MLP neurons of a small language model. Each row is named by its layer, matrix (down: output weights) and neuron, and shows model dimensions 256-383. Each number is 200 + 30 x the weight over its row's rms, rounded and kept within 0 to 999.
A block is one neuron, or neurons of one layer that tend to fire together. Before each block is what it responds to, as a language model described it from the Wikipedia text at the highest values.

Responds to: Mainly table-cell pipes right after a number (attendance, score), plus biography or description connectors opening a new fact: born, to, where, developed.
L6.down414,159,171,203,181,200,183,180,138,218,178,264,224,167,225,236,217,178,227,185,189,168,264,166,156,167,163,213,219,241,224,165,229,195,226,171,236,224,188,234,187,179,204,195,180,216,161,229,196,195,146,187,248,190,195,164,239,184,208,213,192,238,198,223,219,174,250,174,186,236,255,241,128,201,235,210,193,233,237,172,171,212,148,231,208,240,202,247,178,228,226,260,210,226,234,162,231,185,209,250,188,182,231,251,152,198,179,173,200,171,243,214,235,177,223,163,226,160,200,196,181,217,175,228,192,204,183,190,204
L6.down591,163,223,201,202,216,244,235,210,195,178,219,224,173,198,240,180,223,204,203,223,188,154,239,144,213,176,198,203,149,170,225,233,145,243,230,271,232,155,221,222,199,170,218,190,189,212,202,198,237,195,201,223,235,220,198,214,208,193,237,196,238,164,186,203,195,216,234,192,176,205,257,232,222,252,225,157,180,211,244,183,197,226,224,177,232,195,189,141,176,214,175,193,180,189,224,180,136,189,160,192,189,293,164,258,149,221,173,186,206,219,205,159,238,188,177,211,208,212,246,238,245,160,242,207,226,162,204,201
L6.down842,192,169,202,176,234,179,213,183,114,217,161,200,201,254,249,248,221,214,199,184,229,202,251,207,217,198,230,226,237,178,174,198,175,240,229,185,195,130,227,168,203,146,193,206,195,200,208,178,179,194,149,210,219,245,121,257,164,160,227,149,239,211,202,209,184,225,169,176,229,188,199,167,244,237,263,194,188,146,209,168,227,175,203,119,271,219,197,162,194,144,179,255,220,190,197,229,163,247,155,189,192,210,247,196,223,289,213,168,229,162,190,203,208,245,177,187,216,221,195,253,192,158,204,192,189,166,197,187
L6.down1230,228,205,235,186,226,196,239,200,160,247,220,215,219,179,191,148,156,241,236,241,167,229,188,197,241,213,227,191,201,167,187,173,217,210,195,186,244,242,183,174,174,185,169,201,199,154,205,165,194,154,191,262,165,217,167,285,193,149,160,223,199,167,181,137,274,200,173,173,216,203,165,163,211,158,210,208,140,207,205,228,207,172,198,205,152,120,208,224,178,188,174,242,241,207,207,273,170,232,192,181,216,197,199,181,201,213,135,223,226,239,198,221,175,225,201,169,236,191,201,201,233,191,180,224,235,224,224,215
L6.down1585,166,200,239,213,219,183,234,165,161,218,238,275,246,162,194,185,184,197,175,169,228,170,185,188,207,206,184,213,215,181,229,184,227,225,172,214,183,181,246,173,219,205,173,229,181,158,208,172,164,204,179,167,225,207,137,201,193,198,185,213,225,235,223,186,192,189,214,197,181,159,185,154,142,214,229,201,255,224,151,190,202,239,196,233,242,188,196,217,233,162,194,201,197,242,258,218,179,216,204,207,221,225,229,211,214,262,200,203,180,246,273,212,147,232,265,185,228,168,201,222,215,169,202,176,190,213,201,161
L6.down1722,208,184,194,217,210,178,190,241,225,228,192,188,216,185,278,189,166,227,174,235,171,194,222,206,217,235,198,232,213,179,202,244,202,187,198,152,195,154,196,213,178,199,173,194,205,207,188,239,240,172,186,159,164,232,194,242,193,172,282,186,216,233,183,199,253,175,229,194,171,201,225,176,177,227,203,177,180,208,214,219,172,210,192,244,208,222,171,188,167,131,196,243,200,283,208,239,188,193,230,193,184,123,210,219,223,240,172,214,237,173,187,224,252,205,250,210,191,199,159,179,240,235,197,245,196,210,173,236
L6.down2163,154,224,247,232,214,195,171,230,191,169,202,191,171,192,115,192,235,207,178,181,199,189,188,204,201,219,189,234,209,203,214,157,175,198,204,155,201,244,177,164,164,229,244,206,167,188,172,246,197,171,155,237,116,201,245,203,216,138,194,229,211,167,212,235,227,210,162,199,187,182,215,208,177,210,162,208,267,196,190,160,181,238,157,200,181,259,191,187,225,182,197,157,200,247,184,207,183,199,192,203,181,217,219,195,147,225,202,187,196,224,213,207,206,199,211,169,214,128,225,205,187,206,224,213,195,159,177,206
L6.down2214,207,169,233,201,232,208,188,218,188,214,205,227,226,220,189,186,133,179,195,233,199,235,150,153,205,207,220,220,236,175,227,237,198,271,186,217,170,113,231,207,180,179,223,246,166,216,172,173,203,170,171,133,173,207,193,220,187,188,186,140,181,228,173,198,199,247,218,189,206,238,220,215,229,234,166,206,175,249,222,192,199,187,252,189,241,181,197,168,153,141,178,209,207,200,197,188,178,214,232,173,171,208,193,241,198,198,256,187,163,195,200,223,252,196,156,223,194,252,162,202,234,194,271,203,180,181,166,135

Responds to: Commas right after a town name that leads into its state or country (Pasadena, Maryland), plus "and" or hyphens joining paired names (Bosnia and, Karl-Anthony).
L6.down143,204,209,209,199,163,183,220,186,240,230,223,188,228,186,210,213,178,139,179,228,235,214,217,220,166,149,256,174,224,168,241,194,170,201,199,182,197,213,161,187,232,202,195,202,245,202,159,188,207,228,171,209,194,164,215,221,229,228,197,134,213,245,187,196,175,219,206,167,186,202,172,145,193,195,186,187,176,186,182,193,206,193,248,162,201,170,213,181,200,122,198,220,221,192,204,227,161,216,248,188,209,189,197,218,245,211,229,173,205,206,193,226,215,291,202,129,218,191,162,163,190,196,226,232,146,197,230,178
L6.down208,242,229,153,227,233,182,229,233,209,228,197,208,223,196,216,179,233,214,233,208,201,168,203,255,203,165,234,174,204,164,195,199,213,225,202,181,201,225,145,238,234,224,161,221,175,252,178,205,157,249,149,236,181,154,223,180,197,220,168,130,237,237,224,178,157,203,203,193,215,192,229,231,194,196,211,171,194,230,186,191,235,257,183,237,208,189,227,165,180,215,234,195,165,224,292,174,199,190,181,206,177,240,172,229,180,182,188,234,171,197,175,160,251,172,215,188,161,160,226,258,165,162,206,181,250,154,165,243
L6.down320,270,236,198,159,219,172,227,222,236,180,198,139,253,191,245,215,251,177,217,157,219,183,236,240,173,184,202,231,229,158,200,207,238,216,253,232,173,161,156,228,198,214,157,162,167,209,196,165,177,197,196,160,140,195,210,196,174,223,206,165,180,202,198,153,184,191,217,199,182,169,168,171,141,239,147,172,209,207,235,234,178,166,229,169,157,236,199,269,143,199,204,191,216,197,231,221,180,191,224,207,176,196,212,192,171,157,206,164,184,191,224,206,134,176,241,214,201,220,168,203,240,252,159,149,213,194,179,174
L6.down387,166,209,230,178,244,251,206,247,189,186,219,188,175,201,263,152,217,190,211,226,128,205,175,203,228,180,209,204,219,227,203,231,218,217,224,152,156,134,198,172,235,199,163,202,218,218,195,246,209,219,199,164,240,251,203,230,224,189,191,183,212,265,189,187,181,180,222,188,195,203,239,231,208,219,206,226,178,206,261,202,272,165,233,130,207,209,175,184,158,205,160,221,191,188,198,198,214,201,242,216,170,176,177,226,186,187,192,228,219,220,214,243,190,214,169,213,215,248,221,190,208,214,214,200,246,183,239,258
L6.down580,218,249,150,193,217,201,245,220,222,234,192,232,191,181,219,141,222,230,186,210,250,186,213,212,256,166,180,191,179,203,209,167,185,182,235,205,201,193,181,169,155,275,208,215,198,171,186,177,185,181,205,181,229,217,206,214,188,204,228,166,186,204,189,201,225,210,144,163,240,238,227,240,227,227,266,195,202,189,178,249,206,210,166,203,171,209,176,195,225,173,189,180,234,223,193,227,237,212,223,192,182,227,219,228,202,251,214,129,223,242,237,181,209,205,153,160,210,133,184,198,162,157,184,182,173,180,152,246
L6.down773,176,175,207,193,227,179,198,214,194,176,185,185,194,247,182,188,214,157,222,133,206,195,155,183,156,190,169,167,234,218,231,224,154,210,219,209,143,164,200,187,262,205,215,159,171,234,172,196,212,202,101,240,114,215,169,198,243,214,199,161,187,223,161,233,133,127,164,176,286,173,209,242,214,181,194,245,189,197,182,208,235,190,157,204,143,185,171,198,186,184,209,230,214,187,246,238,147,160,152,198,218,225,197,161,214,215,176,182,196,146,249,237,224,188,148,203,175,194,177,208,158,196,188,226,157,206,218,178
L6.down849,182,198,224,225,168,158,226,206,260,223,170,232,169,238,234,204,226,147,250,173,232,193,203,178,202,190,184,207,162,170,162,208,212,231,216,229,170,189,189,134,190,229,177,168,193,215,250,175,130,236,187,239,213,230,173,203,231,192,209,186,187,231,177,223,233,254,146,191,167,132,219,193,216,181,221,183,232,186,171,296,204,207,173,187,256,210,222,210,230,201,219,124,251,207,200,192,207,229,182,187,216,197,216,187,147,239,234,201,180,221,99,234,206,205,139,160,207,171,196,164,205,184,174,183,146,191,194,220
L6.down866,190,251,221,200,179,234,225,201,163,214,175,181,156,203,198,187,214,179,224,237,174,248,208,212,173,162,227,193,191,131,187,183,218,203,181,198,143,233,203,207,196,197,223,160,195,228,145,201,215,226,190,166,168,231,217,172,242,223,189,194,214,212,168,147,172,213,184,257,273,193,205,219,181,172,236,231,233,214,169,179,196,183,240,192,195,196,175,202,208,220,227,249,186,194,157,186,205,248,202,224,191,148,206,226,207,141,234,148,195,211,202,213,168,197,145,186,190,184,253,205,184,180,226,206,196,245,184,201

Responds to: Quantity or collection nouns after "a" that head an "X of" phrase, such as a number of, a total of, a variety of; also bare "a" before a noun.
L10.down84,231,260,222,184,205,173,180,261,160,149,243,191,199,166,241,172,253,231,214,155,221,165,269,247,241,172,185,162,216,234,191,220,215,231,240,234,218,157,220,184,242,192,198,156,239,243,247,253,169,208,150,219,278,192,217,200,196,223,221,187,145,207,228,177,181,173,123,175,181,191,219,156,201,209,192,228,199,259,233,179,212,232,212,177,141,228,211,203,221,204,224,150,184,155,210,214,157,191,197,207,201,229,187,178,207,183,225,191,118,212,173,218,184,188,151,208,208,225,180,213,218,213,189,176,185,201,176,162
L10.down1771,206,196,278,216,183,177,174,177,166,184,198,202,170,184,212,250,241,191,185,173,223,138,227,164,248,182,155,231,206,218,196,178,217,172,219,204,175,221,190,211,220,201,260,232,218,232,257,215,235,194,180,242,246,227,207,222,188,203,182,217,122,199,288,180,218,198,196,194,173,161,132,175,215,208,177,200,194,211,206,224,172,218,236,193,182,177,223,193,216,227,254,188,175,192,194,157,143,226,159,245,238,165,184,148,210,150,189,174,146,183,214,259,174,250,171,240,216,174,140,194,177,218,185,191,236,227,189,195

Responds to: First element of a full date, either the day number before a month (born 7 March) or the month before a day (May 12, 1809), after "born", "on", or a table bar.
L9.down572,224,184,215,204,204,231,158,204,208,208,202,205,193,201,198,187,207,161,293,205,164,237,194,210,200,189,222,216,201,229,203,220,239,243,223,179,208,218,215,162,187,186,204,150,229,211,162,215,213,216,149,140,156,217,235,257,158,202,159,185,198,208,211,181,185,216,216,233,198,207,241,246,245,180,226,270,240,168,260,216,201,212,186,241,209,238,273,219,224,198,261,165,200,156,169,197,166,238,187,204,247,168,193,178,234,214,158,178,193,198,122,181,218,187,193,168,189,189,204,184,197,202,185,217,196,213,212,168
L9.down639,253,183,198,168,198,137,161,208,229,229,199,250,187,201,147,179,184,213,252,233,180,186,147,227,225,177,241,164,175,216,191,154,193,216,183,242,190,199,215,182,195,190,213,195,205,260,159,156,233,179,211,210,235,198,179,189,218,203,187,191,181,207,238,244,189,202,254,239,185,205,212,223,150,179,143,235,205,189,204,151,182,147,250,228,228,195,155,148,218,226,234,179,200,180,146,202,184,245,218,203,216,217,175,183,201,164,218,137,190,225,174,208,186,211,147,184,202,154,186,182,155,209,239,256,123,215,212,181
L9.down1188,238,170,223,153,174,157,181,235,136,187,171,195,220,178,202,230,227,165,209,244,149,214,134,230,183,207,190,220,176,191,227,160,181,213,194,216,174,209,213,201,176,249,236,250,206,211,196,246,224,193,190,194,168,177,205,199,115,195,214,240,175,238,217,214,204,203,174,171,174,172,245,187,207,206,247,228,198,155,186,191,162,143,171,229,175,247,230,256,209,204,177,155,201,215,189,224,201,208,223,163,223,227,205,220,257,210,222,167,172,196,174,193,185,160,196,219,149,164,155,217,115,229,210,224,212,174,227,174
L9.down1999,188,160,180,280,263,187,242,253,190,219,229,218,209,175,215,195,254,177,255,156,229,180,164,191,202,196,224,224,176,161,174,194,222,204,200,175,240,212,210,256,191,212,241,226,200,136,166,191,227,214,190,222,198,254,160,178,217,170,214,235,195,147,186,182,191,154,222,270,187,204,175,264,204,183,188,210,205,188,203,197,179,214,220,231,185,258,277,235,179,250,231,214,192,201,173,185,183,237,179,228,203,181,198,213,207,152,227,165,248,230,163,245,193,217,195,174,127,158,202,209,191,255,227,194,186,217,209,168

Responds to: Pipe separators in sports results tables, right after a venue, attendance or event cell, as in "Target Center 18,978 |" or "UFC 2 |"; weaker on subtitle colons, "out of" and name word-pieces.
L9.down186,196,192,187,208,183,217,186,220,170,231,179,179,213,261,177,220,220,211,219,223,187,129,171,187,182,187,189,241,202,242,240,143,179,230,225,172,174,211,151,265,195,190,229,172,229,230,242,193,263,236,151,220,192,231,204,241,239,196,210,249,224,201,196,242,211,198,214,207,203,234,181,184,242,197,199,229,209,203,237,197,199,211,205,211,248,170,209,205,189,251,163,189,184,211,202,195,223,191,218,146,162,263,247,173,199,207,191,197,137,192,240,242,186,160,165,181,192,167,197,205,219,220,224,214,227,198,171,189
L9.down240,228,251,209,191,201,183,208,244,205,227,228,114,211,206,207,235,217,232,226,209,217,171,221,150,217,197,239,211,192,159,189,236,186,210,252,170,226,168,175,204,191,215,223,215,156,221,240,199,170,171,225,211,174,207,188,259,208,189,185,192,247,249,240,209,184,260,119,215,187,170,201,181,180,229,230,236,197,244,214,254,223,193,169,203,179,178,207,177,204,235,222,148,291,249,204,187,208,208,230,189,195,181,230,200,207,113,203,212,199,234,210,208,214,244,177,217,205,156,168,245,200,220,204,251,140,163,229,225
L9.down1112,180,164,213,256,223,151,256,159,206,260,173,261,186,200,254,211,188,207,219,164,183,162,217,196,219,245,223,190,173,182,173,218,207,179,214,241,223,163,180,202,163,199,218,220,198,210,172,225,248,204,205,178,170,207,148,190,182,199,265,171,186,228,174,232,137,224,271,162,198,219,231,208,196,224,181,193,212,162,199,172,180,151,226,242,221,231,187,187,212,159,164,162,148,211,236,197,211,233,215,189,192,196,191,167,213,236,215,206,251,167,193,230,149,167,223,246,173,140,211,220,150,218,254,176,164,224,149,164
L9.down1881,132,234,223,169,213,228,215,234,186,197,223,175,177,181,197,238,226,192,208,169,169,206,211,220,237,174,176,154,183,164,202,226,208,200,194,197,212,211,256,166,211,218,206,159,258,190,172,158,204,222,188,215,152,186,162,236,150,170,235,233,188,149,207,205,238,159,199,210,189,223,202,256,230,219,228,199,279,133,240,226,174,115,205,185,233,125,233,150,224,187,215,239,135,224,202,184,218,255,123,195,211,205,205,201,178,201,201,214,224,222,213,234,180,236,212,233,167,201,191,208,164,188,232,222,232,183,188,176

Responds to: Words opening a measure, quantity or date phrase, mostly number after a, of after period or depth, and month names before day numbers.
L6.down232,235,215,222,228,223,244,220,154,195,160,133,176,190,202,202,179,151,207,201,215,173,175,211,215,214,201,221,206,169,235,208,196,182,195,185,150,217,217,236,223,218,186,143,191,271,173,208,237,144,187,195,190,166,209,184,202,228,167,220,210,247,218,193,198,179,213,226,247,170,204,212,209,158,259,240,226,92,198,192,189,167,220,221,178,170,223,201,187,157,189,233,257,187,134,181,217,221,166,212,231,215,188,198,160,148,191,180,129,204,164,196,238,204,172,203,219,170,182,202,190,220,238,255,203,176,175,179,168
L6.down299,175,196,202,189,231,230,216,155,187,183,213,165,187,183,141,151,206,181,164,187,173,202,221,133,176,229,179,193,164,204,232,182,244,189,202,214,196,165,225,230,229,195,236,170,258,172,183,195,202,181,214,246,226,202,163,214,141,189,224,229,197,210,225,209,177,238,173,139,230,208,197,183,207,173,231,161,202,203,191,218,204,265,160,149,237,214,189,149,195,236,231,229,194,168,220,264,143,234,173,183,235,186,194,147,185,176,252,232,228,192,197,244,227,191,179,213,143,238,113,217,203,187,194,158,176,215,215,275
L6.down812,210,217,213,255,158,200,190,171,219,167,217,196,219,173,196,129,186,194,213,201,208,191,176,208,148,188,164,160,204,231,220,221,271,212,220,238,215,172,192,129,237,229,194,167,195,189,188,222,180,193,250,176,150,139,232,189,217,121,209,227,204,212,208,217,194,184,199,163,213,124,213,257,182,203,256,200,201,136,218,179,149,231,249,208,196,181,171,188,154,171,185,277,166,235,235,224,217,211,229,181,203,230,182,189,243,191,175,231,188,196,228,259,186,247,158,200,161,230,161,183,215,184,220,202,234,177,237,187
L6.down932,179,215,151,210,195,169,241,257,271,247,165,192,203,233,204,161,197,208,180,193,214,206,202,197,223,200,250,185,232,184,215,199,173,154,138,222,177,180,130,249,200,247,237,221,166,228,189,181,224,239,245,237,199,215,188,146,194,178,225,167,188,211,229,170,207,200,251,175,193,152,189,207,210,211,148,203,215,222,172,231,231,209,150,217,275,206,221,95,207,214,167,189,150,188,258,221,215,218,206,149,190,202,163,223,155,178,209,198,176,168,194,203,225,194,191,221,263,251,259,189,165,193,192,222,187,221,187,166
L6.down941,173,165,232,195,229,182,195,224,212,178,176,190,214,237,159,210,165,176,177,178,177,207,274,167,220,186,213,171,212,221,192,262,212,181,169,223,250,204,190,290,176,226,240,194,155,225,159,180,211,166,190,223,253,145,226,222,217,250,214,232,169,177,201,177,202,194,235,240,241,227,200,179,221,159,166,195,177,167,148,229,151,167,167,236,165,239,195,199,223,224,210,206,236,183,190,200,192,186,237,225,220,198,234,159,161,167,202,177,239,156,188,201,245,168,195,248,205,182,198,204,172,145,167,252,160,237,192,185
L6.down1496,199,230,188,204,159,206,181,220,192,219,205,179,177,159,156,203,213,234,233,160,202,237,218,156,209,140,179,207,194,281,196,246,199,203,284,162,232,219,197,201,176,262,136,196,207,181,226,198,182,191,197,216,214,255,195,213,224,181,186,232,224,207,192,217,158,208,197,140,210,195,198,166,222,236,200,179,174,208,171,233,180,220,195,206,177,192,156,244,189,199,225,172,203,214,154,193,213,221,237,229,232,217,134,170,209,208,255,165,233,185,238,207,183,186,157,241,210,211,181,200,218,224,180,218,215,225,215,208
L6.down1833,302,243,192,199,204,239,199,201,182,171,179,190,199,177,220,171,194,180,217,231,232,246,254,162,219,143,248,229,220,232,212,211,144,228,206,201,202,233,180,160,254,176,204,196,227,247,176,201,201,241,208,183,193,194,189,179,227,190,225,159,209,236,227,233,244,231,246,156,221,209,233,226,183,208,187,200,234,160,275,161,174,224,160,180,190,164,244,157,157,221,199,203,154,179,209,203,242,152,212,202,229,189,215,193,194,252,252,175,192,221,209,202,235,223,215,232,198,211,211,176,158,216,188,235,175,205,196,204
L6.down2246,152,228,188,238,208,235,168,275,254,137,169,213,234,228,208,144,189,190,207,223,216,204,172,195,212,191,189,177,136,219,214,203,228,227,140,233,198,184,184,247,174,181,189,188,194,204,192,165,232,219,217,201,172,207,172,162,148,205,206,201,251,196,208,207,178,175,199,215,230,190,100,164,168,202,202,203,215,212,199,218,167,226,182,224,195,241,255,177,177,219,168,257,216,178,190,195,234,218,234,176,178,180,229,253,183,212,138,185,201,201,213,235,229,238,183,167,165,182,241,179,202,198,244,257,141,205,158,207

Responds to: The token right after a completed subject or place-name phrase, where the predicate or locating phrase starts, e.g. was, is, a comma, in.
L10.down27,271,207,172,145,208,225,205,209,243,210,222,275,228,172,244,191,178,227,180,194,247,160,233,153,211,215,202,192,261,156,201,197,212,207,198,190,204,191,211,197,177,172,184,234,175,204,187,218,145,172,161,173,194,149,218,218,232,160,196,171,173,190,226,198,184,170,168,204,249,207,185,223,172,204,214,164,224,218,213,243,215,185,189,213,192,254,205,203,193,198,185,207,171,217,163,241,152,146,206,188,226,140,238,161,174,234,183,151,184,231,224,251,237,239,188,169,245,162,216,210,219,241,230,233,202,191,192,159
L10.down1555,180,249,242,240,181,260,193,180,247,218,198,185,156,191,202,174,115,172,210,214,242,174,161,214,236,195,213,234,194,156,220,241,146,176,206,172,220,254,215,233,170,145,180,201,212,211,214,205,201,192,208,164,234,240,139,237,189,206,205,180,233,192,221,218,226,243,225,147,240,244,234,193,189,193,209,186,242,217,190,178,185,178,219,193,257,249,178,179,238,197,197,175,165,154,173,182,214,165,191,230,168,222,210,214,218,178,184,201,227,187,204,236,192,200,221,162,181,203,185,197,199,192,147,223,195,219,196,164

Responds to: Fires on the token just before an upcoming number, such as prepositions, colons, or table pipes (for $730, population of 185, Total: 22, | 10,317).
L10.down1661,217,191,188,258,183,194,165,228,213,214,249,232,243,226,152,215,172,201,199,160,226,201,214,181,173,222,173,217,234,196,247,222,192,185,186,213,197,210,169,212,185,245,241,238,241,212,163,175,227,218,212,230,182,178,173,181,178,135,183,190,224,167,264,234,217,221,187,187,180,211,182,147,208,183,169,198,193,168,269,220,218,229,149,177,253,208,173,180,161,196,195,231,163,184,197,219,169,250,164,162,212,272,246,227,187,211,161,175,152,232,230,183,216,208,229,188,206,192,192,234,230,235,262,200,200,134,226,184
L10.down2138,186,199,185,205,217,247,247,208,175,203,189,236,190,236,218,182,216,128,209,227,187,177,242,168,191,217,185,185,228,190,153,221,195,201,232,202,200,240,191,206,232,236,211,168,246,186,133,183,205,221,159,213,215,199,216,217,200,216,210,208,219,205,214,192,203,246,100,197,194,221,184,229,189,165,217,182,200,158,256,196,209,202,242,180,189,181,211,179,246,185,152,197,178,190,216,221,259,205,248,228,176,187,219,217,196,143,170,230,221,190,260,183,215,196,185,213,192,237,235,163,185,193,162,210,166,187,263,230

Responds to: Fires on the comma (sometimes a bar or parenthesis) right after a city name, anticipating its state or country, e.g. "Charleston, South Carolina", "Tokyo, Japan", "Wilmington, NC".
L9.down929,230,205,199,223,225,211,241,262,212,214,214,232,243,233,222,165,260,200,171,245,197,232,174,206,172,190,184,229,246,169,148,222,205,200,174,164,185,151,174,151,221,192,166,234,176,209,218,187,194,222,180,194,232,191,190,220,179,162,200,179,197,188,149,162,216,224,157,242,246,126,204,170,218,174,157,146,215,219,237,251,202,225,100,183,179,173,177,211,181,122,205,152,195,239,206,241,201,206,206,201,167,192,240,249,215,217,223,187,169,154,209,232,211,210,118,184,166,199,134,188,204,190,223,173,208,192,154,222
L9.down1136,158,236,238,176,203,165,261,224,167,189,153,177,245,197,212,157,154,194,230,185,193,253,205,197,208,179,198,186,145,163,183,203,146,151,212,238,199,119,171,272,173,201,215,232,229,210,186,135,227,210,182,230,215,200,204,227,193,243,237,208,217,241,206,214,187,199,155,210,197,164,177,169,207,214,190,238,231,218,241,235,179,157,174,219,202,214,209,189,195,204,182,176,241,205,210,178,176,243,246,225,163,224,240,201,220,194,172,249,189,209,182,195,246,193,236,217,179,152,224,171,219,205,182,182,151,251,154,175
L9.down1349,251,182,195,214,183,176,242,241,216,185,229,256,217,204,218,203,203,225,167,216,241,153,164,180,198,262,180,213,194,192,175,206,157,179,198,219,170,137,161,147,160,229,165,214,192,212,203,178,262,234,221,144,212,208,183,272,185,204,243,192,210,232,184,184,195,188,209,243,207,227,193,199,233,204,285,172,208,235,263,202,204,197,169,206,176,167,168,219,169,140,192,187,173,261,206,197,156,192,167,185,222,202,183,214,217,214,200,234,165,224,236,241,161,197,181,197,212,184,235,203,191,127,191,176,210,189,203,175
L9.down1933,202,195,230,190,132,204,235,263,199,180,223,204,214,208,191,196,239,171,186,217,186,233,189,159,205,211,210,218,209,151,214,260,195,174,209,184,200,206,216,180,259,227,218,207,214,190,225,201,180,235,206,168,210,173,169,196,177,238,197,206,189,232,192,206,207,184,152,159,280,204,225,246,184,227,247,218,228,154,242,245,192,199,203,214,236,187,188,201,249,189,227,217,203,198,201,194,172,181,232,197,242,169,234,183,230,181,165,225,149,207,221,225,208,210,272,212,211,179,181,196,192,187,171,158,158,245,198,194